Weights of a small GPT-style language model, trained from scratch on English Wikipedia.
Size: MLP 768 SwiGLU, vocabulary 8714, 16.1M parameters.
Architecture: RMSNorm before each block, tied embeddings.
Training: a variant of Adam for these matrices, 315M tokens, 5049 steps.
MLP neurons of a small language model. Each row is named by its layer, matrix (gate and up: input weights) and neuron, and shows model dimensions 80-271. Each number is 128 + 32 x the weight over its row's rms, rounded and kept within 0 to 255. Numbers have three digits each. A neuron's up and down rows have the sign that makes its largest values positive.
After each neuron's rows, "fires after" lists the tokens most often just before its 100 highest values on Wikipedia text that the model never trained on. A number after a token or word is its count.

L2.gate476:132134128140105137160109127105141083206077124155144154093144103107160085083107174143074121105086129157160122107160132142168141161150166212097151164087119097123206171177109162127099111131077130127108175112094128118198093102121159181190144097176131132119115111135085159175148147187086126112116088106178162129089135147101185108096130164141123143143090162130140140151157150147133119089142158089164100144192092155083111118113163098124129167106133149108061152101129168102166118137126171137171117076173171119162087164097129149169077124086173137097099115113086109112076080168165168151
L2.up476:096116177086123154079088063103102126166147149058147143153141137133131148139115116100102080124134152204147185117108139162151187120127117124124095129150169119107111097067124097138092097204143125126177099169158064106091143163169152153118135067114116133140167090143100117074089150152159169119152149116143116124134102145158085126111167184143099109102188176126215112142145106176105105162105143130142187096157097176194120195089156141118125147093131120103124083166166109161153132104201143179095123149121110158158175128108102153059116118148139103154154204115090107097102125133139122090
fires after: "| " 76

L2.gate732:158168126140109060130130106149150083189101103122153131121087100154141123134149097109142114148033101117078136114133131108070139113129136147167159098135122115114060087112134169123097185119060128135175158165163137177109079092121109095171098093128064120089119089119223081122097093168185152087121104086089146125155083133155196183081105112131131148131108140126114108164116180108125067152104144134153117142126127142121125127087135192150144186099153084082143088153084131170115177186094106194082111140132111092143114123094158118126141115113130126076188141126146155089112149145109145125
L2.up732:161092161144148100137154179170119092120172116152088134115110162154071102128105080134150097130146088157169119083097053084149122134147132133164195140151113135167155129144100083188123158143112140162155136108099103128166119142107162142157156111177092141123102116163144123102150104080158125126171069151109104192140132168126117160164114154154170066081109100053116109103100145089163154127145133097110109169154173171125165143122103152130136165177200103098159141072133103148108178157139106171122096080164111176131124135137154137208146101178107135136134177142151173141121125095129126108
fires after: "-" 29, "and " 12, "t" 9, "ac" 4, "ear" 4

L4.gate634:145130138142082149106143129148139111135097141164156115180113104181132129172154137165091114177090116094136196129126132098139137094133065111173150082145118167163176144118134125117118141188110135121132117162111126121070130075176141124088143172095118113125146112192148141118084098085132196071087118136146097163152061171104096097143154110169119112074168132088114123166124137115148140106174128150099139073096163156097105153171185118105155161136104088071183096160072122180124102154125156158165080077134107087090153132165207163074124132138087083165128109115166081140117130118096185121
L4.up634:122119068122120091087155086146120100111079132139143106120161112154179069082073139152104169113098187162212131156139071155127103111134080145121121174115198091118102151152149073118122150168110086143128177156148108170165131159112170144182143121094108155139085088090148096186101163194185105103159126085066122165128132084107060113158137130119193143136107179138155111159130179103126139094142169102122155107139150095133119116098152124068134131156172097128124141135098143130118077066129097146101109133100116107146172120048147172171104102131135132165160156048148139164111152189168148162
fires after: "\n\n" 53, "." 32

L6.gate311:153126139136099173148111112149127115141095073147101095101098120126136097120151158129122076060144132102112116103136148092102138117150128116150131122130201130089138107144111193163092131142110105143136074172160132103065052133118102163136128184113067122071182115121084134155118081089176138125160088102167160158148106142080150114054146145105127157069121167059121110051178109113110167138185137121186073063169121098109081149185157105146154109100136148134137113127186146158125130092116162194116108146111118135170148161138116180113135100177120110176138189125175084166112172143144146133
L6.up311:175100157114131140138101180178083051158152082133124113164086169151066100059121147163155092125126100071112113160170178150143162192138154148168070149166195133100105157108163160116160090190115080111105137153103067116075099164130161134129136107101086161111118133074095128108142092157169173098048134163098153108091059074176099146081138123147144178144169178087109082158127095158138135138148159096166153116156156110149138087101117120130114189152150060080119076154161147137123084134187112145071137100124179145117118109132168117062121107134131102181173154113153120150123154130119109158
fires after: "| " 94

L4.gate229:201123209149157086134152090157122115132093077121157096137049139174123110087140160129168090187135100165184139084184109113131107108080127128104188126154139101156174138193122167095186151116151051144154075162201109071129129170132097123085155106137052143173150075181131180159123138113091142137103137129118211118144101119112146121139097158094118141117100132100091138116176169120095103158110127166098133122120092096202088106126133169135064177169106120169118108129168140066132095149101158085071157109112157101097109094166103076121159092175168110107127121161177136134077195146153206067
L4.up229:107124184083089109154110115147113170132126190117140067110121107100155181103089077108147161109175111140116104190099100134151074110124116163121164165113129154141173138098134161122106145130129096179139133081123098120145149155081128174182100131124114185115151156139064080160168141164099154093148159083134151086127107163117152100160117132190096123160092150133072078108109147102174098084159135192178109109129112187112096122103088124150122104160149100184128163161144132119129131081120136127150166108122122146177109090170171131164112126148143087119129079067144223180135126121093057170
fires after: "in " 21, ", " 15, "(" 7, "In " 7, "the " 5

L6.gate63:147127082161083142174159097136154157156091100152201151109128143124125142103106105163155102165192172101115094121083102115202159056084123161153158136138123119153141112139150138103140136136104114092189108136105128097124118153118183112073106169123170123182096107127101093126108153157204073075182124136124125179092188115181128117134164058140057127098135117172136137134159113167104093101120138139090088132144127126141169108130173077167105152066144110089185087158189138188119114115165130100134141094128116141115148107076166161114103188143133102095104072130107102043143151184119166106
L6.up63:119124181166082147127107141073160068099094130108177084116143155060135082094171189147126105105148116179085124127142135105151128076162142130117118181159171155168120101154130103142085157165154236156179128138122096094160129093105126107168169144121158137110149085068171186105071084084117117164122108095123104120111083159084122176085133184093093148157153172125138140123103092141142090141123089178130106096139167170148126125144129148103160114168114139080116151180109166116096114052203149122197069131206186157066113117089136127136116074150095179114110130087108117135097162136090156121
fires after: "| " 43, "a " 11, "h" 4

L2.gate32:120119130194157148104167159128053119120096182120183201125104088162139060136071114175151095142168098161113129129122170142106108110150085117152141143111119137087102119110119137122095124126130148132095085117098131127075162114091128141152113117154135151118148093148130161172139127205121169170111116129094106092053113128180153155080120119097125148171098158157164107090082100099124109152096089180069202177178185137094112144071113141108178093144133151159134134114077063084113090064190130103148112165103157091172082145125150115087184098139074191127090112062088148167193129103181167124
L2.up32:136112072049122190097158066131139159106135093106100119154163129192151120076133083195127124143167176121051127105148080132062093117157154155095208143103155164167218169100108131115150076115126059172097097112169153148143132167135083141136182142161136126120071174094183158120132132145098111082134165144075080118088068164096123106089134124179128138102120148150078100116178109112175132166103132143102118122109092139138128080097132132138129151140081156150156129154101147100103152097112051115110116124184171134172146129125189161119207136155093140093133115145064124140117057155075091156
fires after: "==" 68, "===" 8, "University " 5

L4.gate52:164120151106153081117110147126187097145156121097122121136138204166046184153109157145134098135149130123115132193173147128190116104151196078195152071165180092108115135140202147110138140170129149149112197108135153196167114112169149120090111105117165138119095149115155120098113120159129159108108128106158153130127109169127089148115067114111141107096213202072188102191150129150120124141092149157128100094159134104165111099167140203142092123075121108100170118128126182118097115186140152122161109066050111164149160136119122135190092112137125112096177116156067131100101155091114112147
L4.up52:107128130187158142134136097216088110184137101133120152072128157154173100077133103133147128092119116160167166102140105120060189115159112157101160121132093117142167139178180159084145092140156127102129120165164133073087120105135173079142122104108114120123098094173056167118124110173116137076131016073179141124126129150116155137112103153161104151131065171158156119138104132129112107175144150141190121161168108141115141182151168138109146131124080148097155180161075090100098145114166086127136102133179074175084068175118112104124121095135141186139107099098129170136174086162084132182
fires after: "." 73, "ch" 5

L2.gate591:142053146100094073134167121100123076088189158099125147067155153161110112169083130158107095158131128080132097062156165150105155109083165103042127131100145202118136064141121137133094112179143141135131081151136144153046162145130107109128171195136134098108166171134088141156166083158092066162070110132100178136135102119121129150143147120123169123130181102067143117110141133108109199117126126126143176160090127116152123123059058132125180149158079143165101122126050155166113124154115093152140109123179116105099136077102125126158118196138118109172145149116130188146134145109139101090
L2.up591:130187178101123148142143159068091096134161111159155152138179162150185055078082131129139150121095143153152137131134089097096125171096142165120113119101190121119177174104174183156124086091132105114107125078146093094126098133114124101132117130174067161099146101158132138100122129086152139118145112129103153187179166200142145062144110153148173100130123062144103111070064183084099105072136173187156140086151100131121108148127161144130070150127093127127147143107121133074099164102155204151114106147104113134149102126155130105086155126127184055145117099089118141101145141108085097097
fires after: "9" 19, "6" 14, "8" 12, "0" 7, "e" 7, "5" 7

L6.gate290:102180156105164120142151132161121115110063113083157101090185122124151103142173096107105116102083166153176130134085123148096132202171163138145109117071149133153181158138121158061128145101119075151151152162139175124153170150141144164160125146123081093103161076093158115111163122130121135102083127140149193113068176167162135130134149199115118096075131230129190137123107142133078141108151125121129104118118106111191159173100156106135169211158125113154110159150116121110020101155178098079105077134092143131087138136172124175098087083112109144151124158088105090110114128138129109133
L6.up290:169087119155154132174099114096130154076082098114144112096161123173155162170131123134104096140134136108176124074098149123137146162089126160099079122066152061145129115132128126118094100096129061152119110170106111181150111186051047108129106127105125142131168047139096175153118104191099141098148072171096113125128178143121110143144175126123129141151140074125211135108168177157118126073126125108194104069210050150181116087086153119140132120076140160166131150124133150137166128082131114075164120088110139047107137132131153154097167096136120114150135181116149068161124179170171114102
fires after: "| " 53, "\n" 9

L2.gate57:049120193187106174132122125129060129105120095122095152149170145151108165109162134113139101127124085103133115110161106187095193065107118069103174104148148151179189132100169131189169095126166140126122124158156128179132157154104137211111148075060083156152124175126082114103080101121118115098153105174110115168166148082194159175102161110120115154166086137089134115134119196149160117109106107122109097091143102173096107124115108171159132081103114072142126091085101154149131156103179075079124170135153132135128134160166134166117135095135140129148126086119145153114162151163124110158
L2.up57:146152139086065158056149137080205096124141145129111117148136182184140165122081110098105082124143167081140120103118197143105132052120132111137181106203151115141120071125121155169108084124105096131140142102135153109117135212120143143104178087126118163059130132101083150136113148114116136140127201093139128173147105066110152120103125101124063149100170136122125095107140148086109090147129119113130142147093121164095103128093146207170126085108113053125143114137142149146109113164103079092101162112130098180123152133069170108088140108157165119108181133086091171159165127164117089075
fires after: "==" 49, "===" 31, "." 7

L6.gate52:110121150130128152118146172100115084136178127206181122133133169130126151138131102145073090136090145114107138151085143139134156109150191166157141114112137131082122159178170151117155158122130138130199120166132146064093149118132159110147142152135140129087146046182157110104135150095172119147117065090161167206094157121115153098140151146168111136124119141095142090165124119133090104184129160141210132144091100132164124115085099183114184150180104115132091101209134136149053147153118168172121111072159103135103126120099141169207084099183148114135092120130071094168088147132166133178
L6.up52:128077060132189200177141118096103131101146124103162134115139113142139160127092142100128147093148078147130144093112141100165153103156082110112124162102162124082108125144093091115160144095165083144134145121124130135060086109107160151091116117171156103098104153137154131078136090037103133096197140103121155187070143132141072150072086094161179138150106117173120109144105070117176102152112127119159153138152177161104181158162104088174145096160100150103152179174151052110119093150159115154087098105140124123081163089122120192161129114162110177127057104090147097125140109125213164162
fires after: "| " 31, "- " 18, "; " 14, "(" 6, ": " 4

L2.gate600:119136099115140140148162120178102118139143107155116113136063101126153133161104118145180073197077138153062064156165087149125147125192135053189097101134127187116130135108171112147126165149143155106116127116092159142087112132138118109156157158152090184114165152093157112118188074163121091170167131090089171128064132166112177134110139179163062145133122136070126127130068175109110139115081096102178064104159104151154172155105080142123135153124053202100125083146113144136075100108128142147128127084077148107129104119103073115138098140143224140154157223076110045170100116128165182156
L2.up600:159133138187186147099106137162167160134095064085138121163088118136078146194117129110145090092101154067163139091133081148156090109132119102083120146154139107164127117166113136088145074073120152202074166106113165114119185100116155128131127082114057175112101168114162096141146138147109142146115113131096144111076166129111128154116151149109080137119099111079143064162127114108177160104127108161133119189030152087123146133155096124222099191091142118128109090170120073108147154116142159190114147106160144139128166113154144140158144130093183103099170127149156123132193127132118135130
fires after: "\n\n" 46, "- " 16, "| " 4

L2.gate18:107075135156135167119163159068139082113131079100119168140137176135108150098126156145143134146166126180151126101059153130150148107127174081117093101176175177111107118146147115137149098121142153107131112112129157134111145121197147083152146142108128177123085095139105165140175135130104090179111157138136154130154137080154107179137103189120045182158156166156140123114077144163096168115154112155106127154146169068178108129142110178125119171200122167092134099171159133144111154166127151152176106146085154080155099121087131179129205155169145162118103149112132119109171148165184127225
L2.up18:144146165170128138162112144119144164094156128126121150115061107174067125131150091074113136164127134212156156150075096107115120154108192169160119189111192098177068152120122059154147143112121156120188162110122152134071110105150102143098095121148156083155164160105148155128115105183143106168106136128114154153112153145135112191074138134099128087057181129133181104198154066173141072128104147154104154084159133191146080122131200119110128138125128136119127181131168161133117119130136127166185144131125181188138163095175128139118137111091145190156115093070099114079169070122163119138
fires after: "\n\n" 38, "Sh" 12, "M" 5, "Synonyms" 5, "one " 5

L2.gate555:119093150113163129127146168124136053187165081170183212183112156104131092119120126093103143144139176156199104119180122061181143116092092134188121052130114111135096178181170069132126147089088141150151156079118192144073116149153118139159121148097081101146098151150094136112158085142127140100156142079122135095142158131114108152138120136118144127135191155134154090144144184147090138149124196140174134081182104127077117070167175107184108138112115178099113080117077130133186136122097139116159111119098100110099074145151147115093084112141150129166138150114139152124149145177137154127
L2.up555:095128137148158115175117103102105123166132137104140127151143182099173125110182113172102107104124095168053153144164113096138193115166089091168130175138200125141104180151079099201116186073076153129112136152125119190162079185111148120106076156160103147153075127112142169203160099153140117131125138173085136091156116101140111140139173152158147123148139107183118095162160123111127127076141127116120116179089097170153160120114165137145181129171177184107132176159115141103152174147093122094115112171155120177116109092155142137088166086108139111126078134143107132100126163086184138068
fires after: "'" 36, "to " 7, "t" 4, "-" 4

L4.gate214:114151164178109101138141101144134159110110136156207113180111119171104123085084142158095093106112113169155087100073139069081116128106075147101110122149088104050124116171154134147141137155144155119114130083177164101115161114104127189157087151100162132136166081160159109092167097122146087188093127062106119068108146070112102132131123183103097127151110181172135119138097116104117158156148048165065184085104092167135109077159101101115083117125195148087087127173134194127151153095167150133136130097101139161098087117141159109110156119144138082082126124120120127131158149190124177144
L4.up214:107162130162123133102151136125126043133124153163132105106055161093145114104183091117132104113146198159105140141151123107080112156166142131163145097202132059063205146088151038130142096140157165118121156148033155113127143124138133142110110125144085072156114133148120117084100105156127130079076161128079141172178171129150161085115145133064124129086155111091158116119171062132074182120130166081147119074080100133179100155163131132088122091201095143144076110154094098152062167124126164135135171155108142179149129065110084169097150085142176117098159143115198185089156136110125117132
fires after: "3" 15, "1" 15, "5" 10, "2" 8, "4" 8, "6" 6

L2.gate647:087111124123143167116156097093124077099086140156110124153076131061098155139186140123084145125171179169109099132152171184082111160138091137150153098146157146182126146153103100101114139112157130101119144147153196178097071144089134084132116112159124098160088093077112133154154163156111100117158093087106135143120120127109124139118174093123152151170120091090111127130105106193099127125148120186147136097178180110091104118202057144169112159176126108136107094135084147087175158103154160118143147110072141117113171139156147144105157177164130147149115133101139119078130137080103102168
L2.up647:129174088098153178141113127072180140092096166137115137107190148089159095101112101133135106142081110118146078161161158121089173146163202159091210173096081121117159114117071145144094144164142110176175118160124100153104183157117101131165147096153084158082124194100111106112120096114136139159145145159153146115164128127158133124105091131155070098110083151151153073106156156106123061098129122176141149119205095152104109102115104106148084084158160114101151183133134160115095142074092173102163169147128100098130123174112097162120152098159145151077178144125148129111112106133121114158
fires after: "the " 43, "early " 7, "in " 6, "of " 5

L2.gate96:136123158094084145153142084158159093116071109125158187172162101179110081054103123067104133192158134142117120184104125145122108107096140107121126142174138092097138104156127129131160093113154180094069151097151167091111141077155113115133084145091158148100139168133121131144085124187132076170122095060087154179213138171115176161171153142168076110160092080143107084142102166179102147153114183165134104100117141135029116097156139172125125178152118151088097115083164184120172128156142107148092152081096101132141119088113175107147159084125189122128113155132186195116170150160082105089
L2.up96:165094091153167122112143135139105046098129114090092114155176119154118173151117115115077128113060112152174119109162100166142138168162154154100052113119142159150090116112124110100210099161073122113097083161166145088101082145114076187102147140142074098139151125132112115122185104124158120168136150128173198185151160114146098116106158094150079182126172103056193109151119125160147124138149147132131100174142081060105112145150113156103109097154131165146140169120131104103132183157188128100160174143153112170139123142087138111085153094121169108166104098159165170144167124169083142165
fires after: "|" 42, "." 19, ")" 7

L2.gate554:107179135128093135102116073140150122075069147124126101125072087147058176125122139087150084075114161115169190129107118058161167173105085113144152139158124118105146095111128113119109117135109146075107131150176130120128081136152124178193127133110132157152112094146178110142089073083119143122102173130138177108131130142109090164112144110150120150115088177119204149148195091089102134095143157099136106124122186124140085131184108097117085112114086095130086136148132120094119140141171135176134164138144139107196160090155111112112094150139090196146151160121113152133157178188138095141
L2.up554:171161141186161173120164123124144168125123126138109166187102073139112143102126150170099081098134075119100133180141135200170117114116132131127164161137146128186164091105084143162091168131142140150163121097164128140164106086140112119087108120108130108126087123108112096098166085132087180146098160134101130096117113127091163105130197131174091181115119149134155127180203147155167161128151101081103164096124121203102120083159180179188139057123065156089155131094107180083144083162103155100125182169122116086144177121092098059073112140089137115118146204130181099127105117097087155139
fires after: "\n" 40, "| " 11, ") " 11, "SU" 8, "SA" 7

L4.gate583:162158150118155183127136108158164131137135174150153081112119131161173162132106157128161127162101117104156161121072157113135138101072104104165179124073123123151176151076145115126174115082119139106133108136135125078124107206154163100060096161148084099136105128193140155131141092069101201100098142093138155146170101144053128147181122150168086176175113113114145101127107106126105126098108119131158184139154169093114099105127142197133108087091145178180180181148100159197163109175092153143108103166090108146151095114163097117098090098099101079098121155156143133152158084107155112070
L4.up583:093081097136107089142091087151149110174111090126115146082107134152134120140142079133153096167052094129088212158128157131108063152160188112136127145115082088083171114159151127144160124147158106143144122108133084131187095104153113126143132130130090177106114175183134135119134110083119106151115138159111151104113135178136151085163116176104166148150148175081208126149086102097113137084163146138182104124123148169111130165134145126146124132132118127150180101095147183132090170138164112169151098133117158125101141111103140172215080112129110163150132145142106095168163106150160132144
fires after: "." 86, ":" 12

L6.gate602:124177129112080169168116153118157118114120143164167115067181151102097136184168127111118166094093105174159149139179096184133168129184156099164144143135207186106110123175188148161071147112102136144162097120116099108146111147160075128146191083138187178140121159149058070110103112137061139123101078130161161124133166159108083159114111099079065148098118086090180080094094165201123119116126095131063131093139090119150190137172093151084120108152152168088123116170114107107090090126127097117179148095157135117137098114160092102143156165125130150104124137112198121116143122140122114144
L6.up602:149117110070108124149138179106117135160196139098074087140118112130084120117069152126142142129102180040138082081109081127072176143119102197140107178096137118148158125118162191096104155104144114129151163129107120127087162134157120118115064120104073113176129082088114168107177087172069128173123156137112172161096092095080116090127162154189057177093100180114180076083134095118092144105149129125096152120098085168131128128106106109115193187175154105151141176125129134175143047156119153112139134099128158170141148135155153125176113128136164070153097120054121096168128112087130169150
fires after: "\n\n" 13, ". " 12, "\n" 9, ": " 9, ") " 5, "e " 4

L6.gate326:183104131138079154175145151134088112175174109162103115171105154089157141137097120129143092151130091138108122070178157138116154129109136115175120173157172104206174134110140176132122150113114165114152167128143117083171191093119138178149169119166094133125143143175144177139159192169093146136078129109139138103148152114114126198126079118108148169155166100134131120114062125189123186118151207100096101150176112123118115142163141146128129140156186137172085161155137158174135124119137130092154141119107144120149155059097133185122166160100168155192154109122113157085075089159158139087
L6.up326:175102140140177205125076182152154121140116148144171044155037139134149134107153116097116156120111076092157123134116135136139125091199099123123136165077167167179139087114141151159120164185076133095178112117138189145059125140059157144107161144181141098156082154122119136129111136109163160104121130112102122123109080120149094169147149131149176082082090107171137144146129120139087130132154107142113177187142176141131106188121143161121070104083099100121123185174142173129123064157087090155112060122176124141077118082096139078100131140162163099159177084148141115141145086155161172143
fires after: "| " 68

L4.gate581:097113139117092091154134122116141101177137157187134143182044106178111078150149162077119132106133151167106062087130126085122148115177177138093143128111105156151131176186096132116143111182196164164064122131110177186105137100129096143097086140102151151160075183201135149099183138172148139066157156101165145121106101061182106171183161184126169187163154163076118067119074087156134114154133116165153151127107138145158190170144143151162100113103111151132101161116179107096142051185157139138116128118097142161106149179099096122089178161160163153108072156113179195110125031097181169093
L4.up581:066119205076153082128090110114156143097118161163158093119068092154108137086090205087153147101169143111148116074130121112122184149107069180081168156112139208149225132179153078164150080173144059105120137169164129185104175128111124116153128114168123128128094114140143184154192155116175075115131163118070131104130052108120126162174105113168123154146115163130046122153148149142117120158133183120175070179115098105122080131146140144135119130112183096140179111102077181141118094112113114124185100112161114205132121098149176129115123117156186165103136137150151114063106103205138094175
fires after: ", " 21, "in " 15, "In " 9, "the " 8, "June " 5, "August " 4

L2.gate742:087178156162114088110117169151113077167122112088136115120149152178108145130131184067146071151122155091177116102135150154081182107098070157145165108163127128071136136140127134059071147108087173123146164113165134130104130147069133066139089073119153161182124153127062082176112190140148138141114140141086153111130156080057174133150185066155106163115115181196089090146130140079102149117126113154125097139145155133183100162129098161103193095109101136111137107129184149133116133103180087101147116099129133142163113105151115120126077111091100110149069109099158128144175148159148093149
L2.up742:099157096134154165162208117124094081120122132146121105136050147132103101157209120158097180165196139066152150081121125134140083124130126134144120104182118103116120103134126064121136142105130146138122122164079128145194148120187079071159212163138097143082168138116099114161116080176116133098080154125136105159170170139129118183142137098047099110158185083102127131066154079147161121075136160177108104116092162126157138111133110143180170082100160067152120156145155172091182177089103101121088141165123115106112135098149162128128181117065109137077104134135078150092155102115158150150
fires after: "M" 17, "O" 14, " " 13, "at " 6, "Synonyms" 5, "H" 5

L4.gate641:163155170166089134175131106096180119128150129117144090147080146055115127129102111136115065118129094161194116120126112112109105153143091173116129118107122110171157106147118136134105191189142050125088138167124066127123127168136127128103136074112177169159109126112098195178149099117102131124130132072145127151196081158180133176107132178147122140159152148130180100172137147100108168147140167191155147155214124179115123179131129135146079169160190127149109108213160144166129116140141118100172141102146107086152081140081161138114188146093071081102118163094148097186103154071141100164
L4.up641:140111100157087182171145087147119107101128138114229163099101098112068156148142114123117137169078114152122143131100120152153091164135141141158144164179137105174096137081159059109145169078089109108103144053072108115162143113092086151139140112101189153122144102099159108119101136096096148117136129168106187080198094127095102147104132162162094225126155160139121164102137138087170074079128113129137166095180151180120127121049098111184132157165145106127086059119118213142189143142154133168180114115190117081067073051097110152170148143134162138114146124090138122136099180115138154139
fires after: "| " 44, "/ " 12, ", " 9

L2.gate693:190107110137156139110130075066123109145126114154154097182106130097121115087076104138138111158158138147172125149147142086096105136123159134129144150084151046119074153106083152113120120156086153169106102093116101105154167151092155156098136134078153129112097130137085158097143136096184158093175150120119117105115161152115158132140161081154154124094176160084132170081131086145095160138095082135090133126079149107113099121209107090155125136117209111124179109122081060132109178114132169049065093147113110088118134150128170140088172113169137115198177143126133099169145113101110159118
L2.up693:147116089157135119156121154102152097096131154188149147083111160117086202140113140088157104102156078074106156142148097107160107109152135143109101157093079108134104108146107124088109091181095167132096153129073090088174155086040099077125103165124154064136133095167164116094102131143091189177140110119101125104116093094126219151116100103140101206137129132135120110101101162180127135050118134139136102076131127142158127135076144191153117128106115128146144179143138127111187142172109200083145138129181118130156136078158168070141080115139148130100088164131102163146083125080070200131
fires after: "| " 83

L2.gate675:147128133160121197099136140156059161148129110170145112122122115118130184116058113138108126110133138104154137142156156167148152158148124123138163143160144129117087127137162120100153120092114176082146104085115156091115120100132170179170144135142108149113061068139090077122077112136102107104100102180168194149080113127169094096122076180129075115124125121086164113090129109142116153160134113212115141097150079113123127083113149147149137230162115197143099059114047169140150170133163083148147114061113169162149117147106119116160138135107137099109153084102150141103150100129059153186
L2.up675:070167093171100138124114103128092146105129111104152168137183167115124086141130104110109129158151113155051183134123099176183137061124175105119131151207067126142119132107138078149095054101069097118130181137123121125118136172126165121149138086083131152148141124166153139127152147118144144178096108115190109123128114196176139144119107080100099088165108069121094160123128104156131168175146100155031137077131180109168153073126115128181134132121095146071095112157110128120106134146166160144145116219188071126161106105103142164099096157127117081158116214122170158089174143101095079109
fires after: "1" 14, "2" 10, "0" 10, "T" 10, "–" 10, "3" 4

L4.gate38:151107108160096062163101123138139134172100137109152103125181141114150039115113087160091130103155159129182113137183158064118164113106162105185170162070113092148152133087163110147123142090098090060136119100160146156156115182176128146143154099108092096143121119102107106140131088119117186119106080145139111187137089105161157158090102153161084119159134073159148142085171166136111077163133131153116103119147119128125141143123099098137126136128141123122120163132111061108066155139122133156177071064138096129168112171146101099102155159077092110109127125090138074214150177113171096179
L4.up38:107129118208097162123145158096091099120146110087119144099073183061127133114098099155135096157137157089128082159123112114080128113103120097151097087139172107110092170124129151157152122102149068171119135145156184140111103176066099157176128132091115128212130068088138103114162093112119108114098134109079133134156159152111131120104157170168142160116157087128164120070107158170103083130097100121113172062126125093171136070171128172102178064108151145179058081133111127078146127109141177147145095097171121104159109203096141158098153179161107115209174167127159121104123070132094139097
fires after: "| " 76, "G" 6

L4.gate670:163154071140104107137110066068147123172163075135117189121132139122124145107121126104138072194129067087128170124153171082136150120110172144126150116135131117108166101107146104117155115112200048141133122141079126100128150155078092101131118174149104107140130141157112107151121074155100144150107116115128169105074129115098146132147199143107116170143141145069165118154131137159047136156060131132109149110182113134143148157148115094153158203190111137119117106168152184165135097173109184083106098162096148180135147131170056174131095107133098113092143129088140178209067117079089156080
L4.up670:130131102107057102173112059104161119132167165121113180104125149052090171155154148145092112153162129147157189132074128083147097171100152201136186134175117140137100068158153166117168155192144090086119138084116177121157189124149123136145150149085133092203179152145156082099138108134153105154120121180144156116119116127033121115149154199117104159139123157068138119091065134149149184116189110050159133053171118120127147146114093122117105182170087179133095144106180147138132047155151121117152171171092126161108136122104158151124105150100166122118143152133143110136096120146151089181
fires after: "| " 44, "had " 8, "and " 4

L2.gate59:102135110154045143140099100105063099158109150065158121161132127110125059156159102116102111176144179073133182119096158200156094136128159051178139099204135115108123134159192086127170123157100169152109152129137162162132094154130127138158158075082141169100185168122049132086148149109108074092083158129111116123136161159111153140113110104101175151084149108166158160170158086085096123101073111112131086134168114134137101152209144143188122182097140143091135135099106102160128108132158123160117138108119174168148089156159133171103109133128125128142147090124196102086184132094131085092
L2.up59:152153107135122157121124170178091110115134114139189125142149126147201085097070108131137102157051153098100104153162162123109080129119126204137138102107153060094124068111146142145188162106082129093148202121133141135135142091094091144143186107138157143145138108144137171141130102148190118104157128165175089106150090062126123159086076134106160114126130098100170147133130123127105121153155087146164093182074145131131155161075121132130130119074154157072175082140088110147148204095120110156114149124093137110198129107155124117079143128128099171079172096165119126156081127157120123115
fires after: " " 22, "1" 19, "0" 14, "2" 10, "." 8

L2.gate148:130085150091120102094099078118088093120115122120139105114085111148087113062150166197053147149112128147132099134071165079116158120081085127101175118130137137163176102100107137084134119111073052157166165168199130120101120102118126125173158141080118169123124130174104090113138085121117140049117113149055169098106151166146183125140086126106112108076130146080136092066159106143145070134125136080175126106093146166136141111071098093078103173131116180100166120186149150190112126097166103070144164125067156125125141101139171139102121072121126083126109124136164171178161170130137106094
L2.up148:135110080152181130171171104134102143176071140087170131169157119136145158166128121096154161140083130161159152137131206158095177065157118071160192131123135101087137173150122154105142114165086138187146177079108075145191162130110100149169104073150083101073120140129157132135118145173177102094174176090148105156156123105140106100121144156126085177144135088106101100116193120093147167147049108123114151176074100115126151083112164157201198078141159136145074114102109117127162147140097179158128099189099098091094113174141034155149145121192171109178162151094124131091167122132179089138
fires after: "." 50, "===" 11, "\"" 9, ")." 5, "| " 4, "==" 4

L4.gate18:162120077094069104113125133168093168126074146106114161133108121131169059096120088184201120137124190132107084081101064144136124124116116158074070125124135125106110146117132097174150103210141128153138132089066163122092090103144163178103152087176131076149071124125115134147160097162155076101135186110086111107130138089133158143139133208170104132164067129161111104152121102173098109133167097088115127116087162173155118117138156145144113182176077093104111081138112158125134076116174142129136053098159154109105147181131183153094153092157185102153058095116095144134158156104139155124
L4.up18:116159075191129100141142110078088127126133090157114151133141119098114160171125155113144133168175102212155127154146137177118099139132123163173077110193120135114158187135115157068115127089101103108166102191146182119122165125116180142168151128148113118137151159124130089134133101126100109127152202098090144136138112069135143108091119196125097119131133106128122136163111088107139164069171156105127126080156119117121170146109157138064086169126148106132049052085210126151162087085141136207099145152168113110078131089130164073102116108181133157184129106132103088197163116175170118186
fires after: "| " 47, "(" 10, "the " 5